Weights of a small GPT-style language model, trained from scratch on English Wikipedia.
Size: width 160, 5 heads of 32 (1 for keys and values), vocabulary 2048, 4.77M parameters.
Training: a variant of Adam for these matrices, 170M tokens.
MLP neurons of a small language model. Each row is named by its layer, matrix (gate and up: input weights; down: output weights) and neuron, and shows model dimensions 0-127. Each number is 500 + 25 x the weight over its row's rms, rounded and kept within 0 to 999. Numbers have three digits each. A neuron's up and down rows have the sign that makes its largest values positive.
After each neuron's rows, "fires before" lists the tokens most often just after its 100 highest values on Wikipedia text that the model never trained on.

L5.gate576:519495463484511489489506502498480517496483526504528516521493485503514518457442463531513519443537492536503514499491529515500489467490467490502478495492511511447513531501527468509475490476513506439490469473526477487529483489523520521505446501463480512525444472478501494515458469518468498492510491487470530507482476525548430480476510547556472458472501516462508462539520509456487531522506
L5.up576:517484563515470499530506470452496482512521440538488512474499511526431475482474493489499478465472502460507451471519485480495531526514510564554491442487507490496534484487496501526501502504511525529512502503511497478520495533482481490487519510470492522487500493473559508476479523508511505474493512547438518451487542501499498492473510491478496484494519503489473485459513517473473539507526
L5.down576:474462589478508498506493484522525489471505491502532530486508523541515480535491491531485515478464534504526449488470531530492538507459512492509490493498517494488525552464523488497490504446495516509526483535503507486550495490514499516481482527511486526509464471481480500492481509493528494528454499478486518472493534512463487522519515469463477491495516478517460498506531501528513483449490
fires before: "==", "The", "In", "===", "A", "S"

L5.gate59:538480512521523461533509546504482486468495536484499453486513488483514517467503444504489544501553446488483533514494522557537489499477510458497499483498506495423513478511474482540473483481519524511484500477501502509497484497505511502461481492517501488516526493515573522517512495490505457503494459502484488452513498519456470498486535507519476460474524462517491481523464487459522526524493
L5.up59:524490517511473464479475485511471538533515474506507493524556471501538519517527491493521522448497496538446510461474527540479449479495522464517486499448497482513506478474525488510495483509478485490504455467439468505528460486475514510486468497471481557552524509469547497488516477524528520513508499529491509500510473494473563510504472495490465486495468517502488508524497502504498523533490
L5.down59:500493506508491505457475503472504499486500490434494477500524488467499503481540478450521501505541495526541490462471482504476491457479476483499492552459540509496495495513518578522507492484551525535501521480489510547555494534480525544475540514497485491486549485480519465482512483502495519522526491481511469507510497494517513437465507506477481499519481540535518485513475493492503505509502
fires before: "-", " |", "e", "am", "re"

L3.gate492:486497521500520526510480466502527480458486578546527483525517511476510521541502476502496532504498522509492531482479504486538500506500476478522504498475513500497499530481509494530536508456506545488460479470519490555520522511513519534486506469496465537519477532503537474525499492522513456534510506499520526478494457466480469498504527550479500510462535508503502519479502531500484538456487
L3.up492:512500494540451502497491518505479565515468506484537516539518507478517448499515506503494476473539498476499521505473500521458496488511474500512505462486528530519468471495477530498498487475448538474513531510510495526490458522456487508479511496521525497481482458501472517450504513533483531456508502536484522498501532524473511506463509467459525523472524477513476480482545476530474490534517
L3.down492:494461467503492545524483492481569507494520542529537496555494487501491439522506480511534474459497521471515526501469498467488467525495509484462516490507523509518474492478495539486509474466499525487426503483534480499537487463511511517501495536508514511508486519517493469480492500518524465465495513518512492481503466471469478536446489505467557514465520533504507498509530522503452523512485
fires before: "==", "The", "In", "==="

L5.gate34:467510497526478460491488456484483572494504512516538487514510520482536496483450464479504529454546514528506505504470533512514477495486497455521509515505478498494470503477506524471474471516498513510484514484530499478546499507519517477499455487485481499490486468503513542486511487467480456529489526473479550458487497478484475511539525498507470499536457516483529495495535470467473517458474
L5.up34:518459525526504482557521487502464506452491484469508502479468512513442525493496473482454490503533490530535479519537539487499481466488514505539541492496495523476495502504489496475492518520492527469536506508479495484480560536473520480510490507474466517522541475524494464521556472480512483452505519465495503503475499515508506511470468520538508487585511504489470493459533506512467503532471
L5.down34:458473533524529484509524449508466535500494501483526511527464528554489522469487525492525518472524557517523492497498505502534500492478511489522481511506513494493512505532482509461484495469503495470530497500513502473484517515518524502514444490468460491510518463520497495523539520463542490488477564454496508531503475536457495498511474493504454512482469530453541471492554450491482516483485
fires before: "==", "=", "|", "===", "Ch", "\n"

L5.gate460:529527469513540500519508529517479532521491532549459478479461483475491482466523463497509483482512511498540542507524548493471485495491517514531512494538491497519482497523460506541481523479496468484502535509509527537474524514526504498503508507481495493468462460537558536531512569529514469508447482513506500496471520476519494515491500524523477502479538518507475506506514470526503531470500
L5.up460:485468523558521505505478468470473515538532505482496479468532522508448497487489542541496452513470536474511504496523471489501459544519488496521556487491491467512504523500504544479511507504521496498501483483509442487489507510514507521485452494520482503500563513529462491486523532531525522512500503423502492502504506513515535485475497522448531499518553506484519550539481503505518520444544
L5.down460:526502501491483518440469519528518484476495477483516507500473512491532535478526504478502479522496501482524499486511469534489462459493482501482480553442487534537535504544525524511516540527517527526505543473534478492501527469519452544451523527471505483458447517534484507516525459488502475518454449469523509499494472492490525516521543506484500520521490445535522524464504503475498538474494
fires before: "-", "\n", "ction"

L6.gate360:509459502513497472525525491493487501530477466497501497478545516508513525460504523493460517435494501509535519496492492509453504445536458514476511466516568466463453482527506476489478474492481488539553473453524470475471515475480496531465482525533487480544498519512492500452507473483525484554508491502508500485442519508518478507519513499443480494537480518473486497475512501497454463495532
L6.up360:498475476520542490469477486521487497550526484495479471493519465506518530493456550489523537510449521497494511514464523549489506521524496503473501507505482515527499505481500510539455546530500489520426443464512524491512523503459496479529504480479479521509536493490516474487528489510460500519498518535544518488493493495456474491485514544533465515515519494528529481483465509532479511524529
L6.down360:476518487475499498507524505498500519508472473501478472505496475487481521531490559530485571525494500486527504465511533518493476471466515521508522537504470442519508514504485470512479490437490511522494520474545473505496486523492462532465542473547496475503525535500510457493488530525522508484484489473514491508508508492471487411496503486527541509496512513514495474468516523513493454470540
fires before: " |", ".", ":", ";", "-"

L5.gate150:481516532528484462534451475510526491488484518484521492512505525507505539508500472460471539484518499502547474538492512459482503529485519473522518522503551479524457538521492466500457491478535493455545495499509524491473512517488523494534445465488487494505480488516512517520513525479537496441464526513501520481482503506458533509512531492502483468561496499513498465531545493516475511473523
L5.up150:475506542522494484481521453481541538479526522484534510532478538518503507458492499474486524523477529521481519494526510495539427471483474466501562511529498519539518507492494500451486482488488508534497514486483524454502522519538514482518522489455471513497486535522488494525542542479519482512490525471511526498496488483475473519501470501432484475524514521455502508496497478461479500549507
L5.down150:439523540508514457497501444516511515506508514489541498491477563524497499482488478479492526484530546491525494505510488508537476505449514473502496510525499474500535527517490486475478494488510479481495514495515529479495515508532521493513487499500468489506488494532493512555525590482514468462454595480522525468535474503477525517516474499493473462513521512461508478510501453486470533508490
fires before: "\n"

L8.gate80:513518499472497494494498523502477482506499498503492492486516522486510505480493498528484518497541516503506543515482505466536532506481494527516459515520535482485528502521505551459505501531515534495468506435501446513511487540510456469492510518519509496487497514450475514570509543513487488532495475487503491496436492468526481492504508502491544473473537474500501494539485520518485451492528
L8.up80:467470499513500506508465516462495422506499527495505512525497487477545506513540498479485522526531506536487502512552479512456509521486485506516461512505501491562494507444476522434515519507527510474482478510465534497520493502471483502498497518515519466502506547494462510547531488501475513494493502521504495525520486490477477528506509511526512482458473511451438472526505511526545492494520
L8.down80:495560505518494511509487455491517501503512475531485504552441538515522505530522515477493541516524529500477528521484498566514494468484516502500457471518516538512480514474450481510503502470509494553536529544522507512465561486484504484501557513499518498504497514466520497497472519471489530509439498514496461511473521519538515538531523514513497496478512490474480482537466504536547490516493
fires before: "il", "w", "et", "ad", "ud", "T"

L5.gate623:495479489493514527491478514469499512528543468521525490493506487491533532477490512490476496503513499536505513543504478478476466478526470551513486504513483521478474494523500533486514485466519475489507484484510466490473486498520491510466452497516473532521543515455475515558509466515510517505530500466475570506532471529506489536495495468526529491552497510512503481511527479529499509497494
L5.up623:475501498525472498514496462485519491485500488488460496471479518514491535494474468477534515482496486460537497483492489484470482465481494491506503499533470515469536489451451533481477473521508546484446484500528504462507531461505454471473489509512502508476500504528491534515478522540506508506522507519502459490498479500510479442490488508472472474495528487497480471492515561501569499561499
L5.down623:502513497487509508537516485498466516521490508490475484499475510476484489499510463501523538456504518490481510480559476490477467525493470480503513512509460513499540533481516509499488479458489516508479477561523564533471500489489487497503471497480490504503487532470479514509515490499446519493518515504465456486446480516537510463489535509490459520474489514451440549435523519499479474512495
fires before: "s", " On", "ta", " "

L8.gate282:499492461518534488506493519495502521462474501488481519507519475513523493492499500527473498477503494501507444496494513520490504481471511518531551481502512480481483461507526483493506491524498498483527530510485488489532575487508476505512473453519467473508471500493480530540431539474496523484515508466481494490523514506526488541519556534506516491526503456538520494489521493505524482502514
L8.up282:491486452499509496495554512478426518505482487461485491507496514474498473499513448484538480489541472489454540495539518522494483495484462532503502447506496535489497514516490490503522528484486512543508512490532518482497459494483511442475477488519498501506533539530472504544482480522541536499535473516480503513530481476515526494522469501546512455493526518500473518521516461486507521500504
L8.down282:491497476502488525539510528472515524537472497503451491536481498521518492472493468513512507473518509489470473491497540495524508472475516490486511460467494540482439510436493485482544520497498495527473477496477521486498481518520534470480522518495509510527506497423533465519535532492525444472511455505492493505485507494524484514490458488508481514517562455476506496435539476519539505505498
fires before: "s", "as", "ion"

L6.gate141:502461514499493485555518467520498488500456484485508483516557535486513487524425480491484489452508500497529493511462476498525465535533477481490512469488470497488488534526502473466555476499516510520533476479488475481491518478517488489481481491489499474515497529496499502492539545509514493495482501498478533509530498471468516466526515482528467472520499457504480462514520461471479472569518
L6.up141:497491468528532457515477467533512492498527448519494552536522517487528481518517531523536513487525515509506518482531504481481490521515521513511523514547475490515495499502465494479484520485517505499470492501547507471502579492486522494496568493490469522540493511536480517488485500504518508575500515515509484476507493472539541480472501478535497487522486518515546531489482532522468515470528
L6.down141:469478496459512493514496487462473489538552467525473558498479521486491493515516523453524488511468480541480469474499491490488495540522497514513444505536495502541503531482478510496517458507456482516517536496498501539539513519484517503493534498523477452510469557480508535487504523489526491532510537476509518496528504497525525471479509446525510534518458532505463456488483519461464492499546
fires before: "\n", "---|---|---|---|", "|", "-", " |"

L8.gate428:515521482497526522507488530502442496469472567469513452562488510539546541500532512538491468492467523505489511472513497530492508496513517503539541510506484502549494500522498501509489501483510549460496504497467531457470461532524545507514485523460491482516502518478538528525494527512522490480468515541503535511477522503514486461487479508489519499449526491454524515524520498531498468525514
L8.up428:475526467485468509495530504461507488505521477559528492536508479505484485475514503502546513526509516514525518505513460488463509541496559560531505486498491534476500476509510512474481452530536529505466512467507498468550483488495470472496510498551548502517528516487494520506501508499540526495425487463504525460499523458484505440502471477491533502488469498496474511511497517541499503536484
L8.down428:497477502491474500475512502513500524519528450532496504510482516521479468516497487500536458542562523459535514490518533522507487429497531509527527472487482557485521484494516535466482499457511539518539512535516490495518531536500499494471527503488528475539488496516482540526496490487477514507478500492484513511495494534510484500532494489499504536485480492485499465519476529511492535530500
fires before: "|", "\n", "ed"

L8.gate251:512495441493487518486534480482525495520488500530521500497482518519499509490483495498464482482530556460507515457547481482463476495537498509538492504515493429494470529538469520506529470519496515510492479489554505498485493465519486507500494501487501445516510504529507473505494505459536504516509477514514486510468542500513502493495477529529517446501495532539454480569485535487497443500527
L8.up251:550483497497471494480515555515501520494480508464508468483506481504522495520474507477500507493505512500493512465502502555482470534467483535502497537499479508537510436526539502499499494513478469466516509487515466500544442467512468499457471529531535493455462468493534504515512478479511509479506487519537534510509556502490507503487488496534543508525501501475448482539487467491468498521513
L8.down251:515533534518507535458529492451489516527486523504526481510472487501509483496495515486534494485532538494494532504507519483510500477494479437487465521537523520483511479461498456548504493500466474510505518547498498496492561523471501473507483497556515532498543529509516482532478511487516528503521461482512483521488482567522564480484493490504465504492486539506485509511512515568522520479506
fires before: "w", " B", "ad", " T", "th", " K"

L9.gate115:525515472536543454503498489498500513501478525462479515517495477524471503503462500513525475510501437484479444506501495506529520479516495472511553480548532494540498519527481481467497457530488468512486546472501549502470531467500498489514489545513443517536495518474522483502500511521552477537478465473454500515523496520474520498489481480534536516523533500537507522508502512471499503493509
L9.up115:517538501449510507500487467496491496501494525480484465531565514514491538505480469460505451479493473513550557504513521494482543452515545506489491504505494522476516477492501531515468523503454494469461478455534509488504498510499503485543477496512502540477495525480536477478492513542489538510434521480529522516481484498462504505494480520514521482484515481516544494516550452517474494483502
L9.down115:487537499482580511455508485521471504494520470503514489490481494537492466461450479472491514518520518467475496490493511513516519493502516489509547508453491541522547514494520488544526500502487499486464482506503514474514522510490462492483543449514487459533473530469542508551491495490514474488478447527471520525483539497486472515547484481539538449522503473500517503466492513498477499506499
fires before: "ct", "ction", "ment", "ster", "ad", "mp"

L9.gate215:503509464506501426512536500479464527449480485457512467464507483503491528502468452514487524448563479485501495518533470524504504459510491522516499498491502471480461534519488528484496526512481512463506509477508491520455484562542500529504481519500516473525501470466514512492486528495488483537549485514499516458477492509527426511515470491429506481485526565499487508493493500473520479499537
L9.up215:503499495502532537481459458499501463531498504472514517470480505513503491533526479522491480484567484451556467465516474550493440533460465458506522499511531520466499513527496483492470472510524525487502479440536537493500551482470484529509520527467538514518517462487505535471511493470534482520516524505532470512555511535491514560498520526508506526508486491488513477487476496481463500537507
L9.down215:513555507523509453496495483454543517509484464462490472481495496475474465539475506511503497513472512483511527499457467547508498529531507493522473517516498512451476503512470479488488468470481495507535464498532540520532452553508476499535513500535530547493484521460454483485508490505508536492514477494509493493512569506515475510503487537507544470466474498548508513503511469449523518518517
fires before: "s"

L6.gate68:551544531543469491501503503489480521499490532530492509500460537437502476515489503482492471494489464521472526475505500512508479497478499523567503492547530499506484513539538499473516504439561495515487525494516507496504469505531491539451518508480444467493467492503492549504511536520522542519486502550494525466495482502484463452460521501481479477506493534481519525490491462496529510465515
L6.up68:461541480522491493514517503515554494466529510504474497537510518506509478505498514494492513488497492511483474512463481532519456508554499510470481525498539511559494492519553519532547503482547534496522483471491494478538478511529459485502538489499526501499500488508535467505506477500485507490537514494526494510493515477483501452483476438522516520485540458474463518487496526539500498532531
L6.down68:521551492515495471504535509469478480461528548503487490497471502474475474549482467494490510500523545528516531478521512514485508479498524532552485485502515496486532474512538529521464536457534515511543520506523494493501511496497530505514509533497458463501483546495514487552505533489538527511484587572508532485475489523509462501492501502487488528510466495508494498491497490537509540472475
fires before: "\n", " ", " 2"

L5.gate254:439489488517532495472487470532519479522546501526462477493454470502501544518468499469494494496489516489559483494505540500513502515467516472499446510523464492484501536515475470483486514519531459447470497526506531513488514516549506499515476486475469485509492463473486547511534531487499506487466495527529512496537491552512528494441498485460494518526516485541483486529459477474543488512509
L5.up254:484480457503511470480481517471497467487467480508523478496518505511488505479512486561527530509494489550507522522506491463447513531533549452450521504491502521490476482530494495485506504516479493512500506478491492479438500481513541471488485517547471514577555535506490496516507503497534492516521488457513527492524485488492510486481534504485475498488521553529522486499478490455469509531493
L5.down254:495457522513524506488503483537506525515554489538521488508407516491490487539477505467496535468490522490535504502523506532487495484460503501509474495441465530460509516476524526505550522481498523553514530543486537527472484530518500496521483474511550488500474508465508473505511507505494502483518529532536495448480507486499500471523483486500530521517484485487504476528504498474476548514492
fires before: "-", " ", "\n", "|"

L8.gate194:505465529493512509477526473500501526472469524534517509445496534483499519537501494510550484489460517517512498483429486499499469459520528474488453455457491495550496502558508490516506488513471558484553513515474529546503519547514483486500501505478499475494554547522520531527489499492491493477484490477491541475521488497485473445464479491505495504467530467458479501509466511508525515519474
L8.up194:505483494529484463496467462468496533503520500498514512561478528484506460516477493527520449510498532506508439485490521482472506517489504438511514566476513529535519503509480503529487540471525487521497575494474511511522491501489496470510535452496509516497495530511516506457495473523531499490494487500533518501513521482480506487511487491465446519489462493478501460492469491482450517461512
L8.down194:487476541517459493512512486489564516538468434480494504513455548492473491522486529505500528465422501465498533497462494514492483478554503465519464486520487520531523504485477495523521502508493511521471499539496475488466494505480518479483515451489529534511502497477499494508524491491525532520487532459501475473496485524564540471500500435477461552498500514475439480467514474504487503491463
fires before: "-", "\n"

L9.gate104:511474568554486504525506517491496464513515544484497542514517514463486516547503518499536527459453501478524502466508475521496442557492501445485530497490485501499546468509503487482458525477458508485488502495504471529506540526506512471492467475507526513515536494509507492523505528526523452501481503512502515487530484519513494485487528501511473480479470524524495515509487459543478516503510
L9.up104:519464464476510517485500516480529484497547481507470452541495533530529516501532489488496510465526491485462535535455550518498481521545491479508526474472501504487481504512487521548501507542465538473480535499467501477489477520553484504501512538500510474454432522534485492483491545500496498519452491470467487538506496484485487478447521483462514504494536517491509513504449468507509518472468
L9.down104:515472514540521498482480483481504528511458509502505474502509564562482493511500487498488487530487541495510488525504506523528457509522513505480506518462489504461509441526507496516528477502540493527529499506453506519491514526525538491456499507477493497472456545517459489475531525476514503509483474482530487457518515530517505446473500500518512524459510511496490543491494465473480552478467
fires before: "-", "\n"

L5.gate259:494521466523482488528495524514552491506525520536526496496524522492503463460498493520435479500510556527521530515478482488476500478490495445501572516471505475532468480553498527534512486519550500478469506512496519522503465508522497483455493473508459467531491486475514554510497527515536506497522475461475492440500532499515513499488513494499465497485540482471501482479453504493482545513524
L5.up259:537501502500531496529480474465492496462506518511505487461467523550515509506459524508508530501538461510496476477505514456502469490500515480499493497551445523469505513527490487520518496534525487513454472459500481538492485485500467522516509492498502479472541525505500493516528505535481516516505482468537497455480520486506466534521523477514451518528496513464508510484498433479494511498439
L5.down259:468500524508507488528488508483542468480486481537494496499475554510506538491509533521480476534509549496529478529496493489514408484499514482513495507521458479472525486533494475482495501529466496455509540510533487508486526481479472532506495499518468455488458503518517489494502502509482544504547532439504502480493477530507490550508558482477509514498492497489533532469493522458488516471470
fires before: "\n", "-"

L5.gate277:497452479508490480501500518505496493476495488506515497522485507481507551510488519508481501457498491546470504492482488465470505499482512512510504445494483539475445496524514475514498507510473507496521490488486485463487483481513466520497487496487498487521493491499514467492484436513474501491493522510450526499439459518508482501523480525554514441517480515514492506552529469460519495511466
L5.up277:470481492495514494469537505494462548513520482508481501497483512508434512496522484509505479525540534483486533534540485538474518497476527494550486482491523492476489509496461550547487478516570489480517528503505496586533526502502488459470534465497491461509505477468521507509533477528523467477493504474528486504537500509507524465485513535518514538506498493516497540528550479505486517518507
L5.down277:476470497480476520526537520529496512471486511546528516516549517512489536495486499480513460459541464486494457465520520476510560502457471509545497490518537527448507491479497472518539476507488480447517485483511469499504510535498496503520499497486480471498487475510512472504497511524465508494486568466454493464489548537535472498550515521513498534510475500511501508528535467491513480512463
fires before: "=", "S", "ough", "A", "==", "M"

L3.gate175:519534502504521509468521524483488511488537497523485501519460536501510501434561518504486527485509483471450475471466487507471489505497508456468479504532489519484499487516478488515591480495533509516446557500494483521488507535494468478500498462495481488492483464518538535463539490506517468520473511474478532480504499539505508510531488512492493532467521463501471456532466466479530478526508
L3.up175:506518488502478497487494511501549534512492539493486484484517508503471549457486503523551475521454576478515492463475462501484482536487508503550496486494525488471462473505512524502449461487513522484511495494537530489455528493509496516456502500459516484508523501458530500524515488504525548512506494481510490467496554489529513553456514475501522488497472482514482525499501520506520515494492
L3.down175:504533514486535472491493527494504487488476500496482507492489524501490535466521545503495456535484509471486533490465511491451461458468565460487482497474543543491529496534479498535525512481526478518473522513495529541503536512505514516468479448504479460512476481531485487501525491467536492494486555476493496474520529520524499524490504486481544496510459492488498445477484457518472509521531
fires before: "-", "\n", " is", " 2", " ", " are"

L9.gate297:463532507482523462449502493511495503499526518544490520508455562528499501480535522497487530528478477531513470476478500466545517499505511538497521487510521518495484517461496547480488504496494440483556547501529491485508514524522529503479510489494483481473504504534475484547521499504505494430492508515475500478517489471456518473534509541530521467511538489489489443470495471499506494497506
L9.up297:511494514504438502511518520545517472499495516459525531471495530477479472497509486466514483486504487515545504529527492527460508519464486570510509493519477496494521473514519487536505494462545508506527470512503475521464520507492437465535519499497489517548555504523515499512514502463480514448475491514515492479503502514499543520543488534490510507497476467475467494532551505472495521467497
L9.down297:521513491491466491500503504477491531556492515497447494521523460411542474507490486488513468434496473490556496525504496497499517502531464484496464458469493534514458483459484529522549485489500501498494490498523498517508500488497491511510494539544514493518535498501501508483503508512509542501488485466466509519494519492544511489470507463479512513523459465543500532502478492542494498528485
fires before: "\n", " The", "ing", " This", " In"

L8.gate382:483463519471512469496540495515470486540508500481497473451519479513571467503496503547486502497523511503511555508470533490503483527510546494480461506517509495467480521527459475553483489487475496501470523509473511456458486498466510479468500520453517487493488526497511486525504478474523464522468515469483528494468463521508497537518490527540486492530503496490516537517507451501483516546513
L8.up382:466498480500513476500511492470505521524490448487511476495514431487491507521527482470502520475526523484502498520485500555532488515500465454456523507470481534461536480488494489510495535450493500541523531504511497499551508519515521505503459540463484516496530481488497493481515518504531477473477509527505477498515503496470473465501468495516535474467451508560530482526490514524507490572481
L8.down382:488468523459489464539455494463473492527493519462452509488464496472525477510519493502519489527496476505511511527548534484461511519540500511498448518530522451505520513482468522508505464500532521488478550524471489459501546454496492553515481522485527466463494492484514500514507516488516547480459514521470499496510476519501474493503493489513469494469484528463514541524465481496505532498480
fires before: " |", " July", "in"

L5.gate445:463481491500474468542513509550508556466482488494464531511470511484512542507502434531488538503507471534499513453514515495475469511480516502526518479436495455536508527514491492535483480509499519485486510489524446481499521504513513517506493504484520486500528472519514521494499509479515529487488512497459490497479474504503467488513503518504473489509547522446502455460526525471543522464547
L5.up445:461488502500488523492455493498504486541463469524455509526431532488502535485496507513523528520471500490508482479563488481520462508464501514532515498490507506467533541480515510486472506485554509504532500526482557493523541501509496523534541489532523465467486437538493494502551475511537524483499515490477522476479506514484453506532522536493486467531494470482492492478495519505514520518515
L5.down445:492497540542502499525514531485541499558482485535491497500488538524449507457478518473510506475491524480552501535497508498496510506477550490566514498480506506479483491514498502444490517504515491490480501485519534514508545526505509482488463519464472510489459484493433444525562498497512491506500504460486505464480534525496481489527510486516481518504501469496525499549507489491476551479452
fires before: "=", "==", "A", "S", "if"

L8.gate309:491525469490518520491516496497522505463510510505531500508542503498522501504466480505494511447513470500499471522522526483522505499481513435500505458485456534462509516485495472548474534508496499509486505501533499464513479473498501522507490489499504518534492486501476492544495495493509494479515503550514510473551495446520497510520529504504493478552495453508492481437553485524497487489491
L8.up309:493452494464518531453442517473519480490501513488506537487527529521518447516521496523458497477506493509462504515520476477505533506475516490523488518510519519522490528503505504543503516496517514503513494496497517472461438502531516463510469477518488485467452497516505492498479500507494505513504512493493496497504490533523506459521491509460480479530518514530442514502499465537519515527470
L8.down309:507503548501525514501458504513457475501541476521472478487502546501471488499528499491571525536481518500493495502521527443498502531568489509509541500514493525501498504526544472499532483543505455483515513519509510494494482481513530493510534493528527496482453490515476520497536496510508502511499493519493476561557497479509486493500469519468487474493465498469477505534507483524516461519527
fires before: "s", "tic", "ta", "or"

L6.gate37:481511497539487494481504489569475529438492511495522481517516491487489490467493494496423519435524488495516517472487508489540487515539514528479498496521506497503479490506496461488505542510501522535496503529511443457477504494475482479487481475472467502509504500463491468474545499471498481537486495540471500521477437526493487491523469500496442486529542517487487513488486491470512537564498
L6.up37:490451509509510477489551446505476517541488500504505527523507491528501516516489507497507502511485499462511508498504457550521507501518500489499514529495492525535507498517497513482479490525467549511459456492574514478487496503496489521484522504483479552456492462477533509510480499552461472551495526501558488451468526509530473486511496565490528521470496476532538471438485492478483507539451
L6.down37:490514469481506525540518515500514482538481510498481559503449503510465486492491553493524524546478505524480487493518479540535457496495487471479517506492506477562525491484482562525468481525512515546462535482494530489487551545511503487483467510526497504530476499519533527506504537529507492470485471511508510448492541508502478486540503533478496459436499479500483516519506493488459507542545
fires before: " |", ":", ".", "–20", "–"

L9.gate425:519446529517502509508494468474507486475442502496534496512517492489504525504521462499477471503503532474474532494517497511491455517466506544523531466545507516458493452527516494483493495502544485483501485507501514521512508497541514486488511496495547545567502497537472523516483482505511517512537526515499494529499481546537490487508524513500460505489517482531473532487515514499486480518530
L9.up425:501546502520519523506510507492500485447479493494518489496536485521515536503515458511522518507479489482509510469512513501478471500471456519558504511526482471485514487481542540529542499550560505506562524469513544441499468503505474504485547476490533510513520526516479538503476508515544510498504464496451485522535502503518486516518515514510488460500551475533476480471488521483472498512504
L9.down425:500554503507443500512473467495503511536480508466501509499470542537465483497490493491497522535487462497519512539485521490489521505510521475478479451503538519487499512486452395500470488438543500565490502531532530521524496515504502496519482526480494477488499493484488456488502512530496520502488497545524532506479516533511459518470467513484479522497511505506472521517478484533541470490475
fires before: "s"

L9.gate58:546515530544489502508470505491511525498517490525451486498494537466476535494454499516497480505479505443513522502494550526494463523521521536507483510477501497488455497535473511469527503471501498467511482495517516516534538518524457504481522478514452491468475478476487507480502513501528506474533526496481504484509537493502495441487524484510489511495512449490464546487559492485499510519492
L9.up58:499504455490466485512503489453527513519499471512488531526503506477511479510509480499503426459525488529495472523557505500486488491492494481488549524494527519496562504505559513509514475485526505532499505521487551498529473505502536534466502506503485483569501520464510537500519531503485487535499510478488504489518507524472496474518538536500504510499506506520458495497545527483531530479497
L9.down58:505464520513509460476512429473520478458511487488528433457524498500479578511512522533515523471516476508502508527475529482509512509524514466501479460494493482503542490503474503523468473440485493523502534502492469451501468458489498514486508542474488509463481544481499515476505489484524547503501534504502477516469469491541530519474502505538469529493491489477492499446540531483517491500510
fires before: "-", "\n", "N", " "

L9.gate321:461467494502479490541508487525516495515488532473488482524554528461441527485502521509497524492515488499503511506507512500498531475504521450461516519525484509470499503486503455488484455478467508501515502511472469539467498471505465495505484467492482536484496496513533463507465501552531492486477478536479533534496516478483476519474493511487466510505488519498494513539513453541484485517485
L9.up321:533501545507500491479482494523485520495502463486528477520445491492504504513511499465481455503523488487523488498515552548504476510516494471508514496443544521525563496525498515493481538491522510537503493505516494480518515504530526502484550543468501489486518477502521427494481522474486491504501478513470479496478517480530492521492543548486519485481491511505523492535470475533438539533492
L9.down321:546515507512509516487508490504522505503433482457514499468476541464505519530512495523516520569535507458567473492499491498489478465491499530504497479465515524491524540477497467508503470535545510450468471523490475501555518529501526511514499526500514512482479513504472471491451480476532484507533472496529505518512497539487547499479516513492521487461515534534526494498480478501484492565501
fires before: " |", "t", "%", "re"

L5.gate52:494483463515526491514546488488528519470490516522521505500506523509499527480498496503437479508492438512514520492511561459477500526496480511568547482456483482484500486490466508545475501489515505479497475491536478458500464517502520505509519510515493523534494519520546470528491525495496447532531478501487470494503489489504468464522539535499494463494486524504498531458508478518493498515539
L5.up52:534430559528495503496492488454527516549505445480521477526514504479458528492483464496462481503470465489494529436493501536479473520479524519516510504509500536457517494493479451498525491509479516494518492514527514543494492537500495489499483522510489529496508491492542480509497526501483458499504513496477511474535517495480507491511505553540536509514521506493478516495505459517442470436497
L5.down52:520455537523513499532522466489540499476479509508507458457538479487464491496480478542475511552518467513436523487491519502523490533458502462515477503520489523488540532521493515524522501516497458493478504509513500501513495516514488494507448461454506511519479460542488494504465506468497542523481483468512502489514529516500524484475493506451497485484511525503504516470472489552475488506476
fires before: "s", "-", "d", "ual", "hop", "or"

L6.gate601:477493531493515482498524483543500483481500519515556511512496560461527489540492477529469533472503501472531478501524499470486491512506535476483449467516493506457527533529538509476494480499512455468490494486508470489525447518504512433513527497501482502514495461510527507496540507463474448507492510483499499487525506509504425562468506466526442500487548500519511503515542493538492519536494
L6.up601:534493498494497495491533487481483476501507517488491496532512520532518555515520507492498488494508491490453512517493527530507440465492504475480525514477440479520540554519465480505514507528508541509525511503470457515469534486491469494572478484509470524512484490554486502533536541541489509537540516500465527530497506482525499535480532454561446503491478487519498523472492510498456475528465
L6.down601:496475520518501495536481490497529503520466510524510503522484524483499467547527511486501493458532513474551510470508525503511484526525470478495466452423490479468562492496508496486529492489543435514503459531461524465469485504486512497501522476536492496502463534514519536513525492467479507477495500482537546492478484496495485501462510517489473512489508505470488479518496507504509529467511
fires before: "\n", "The", "-"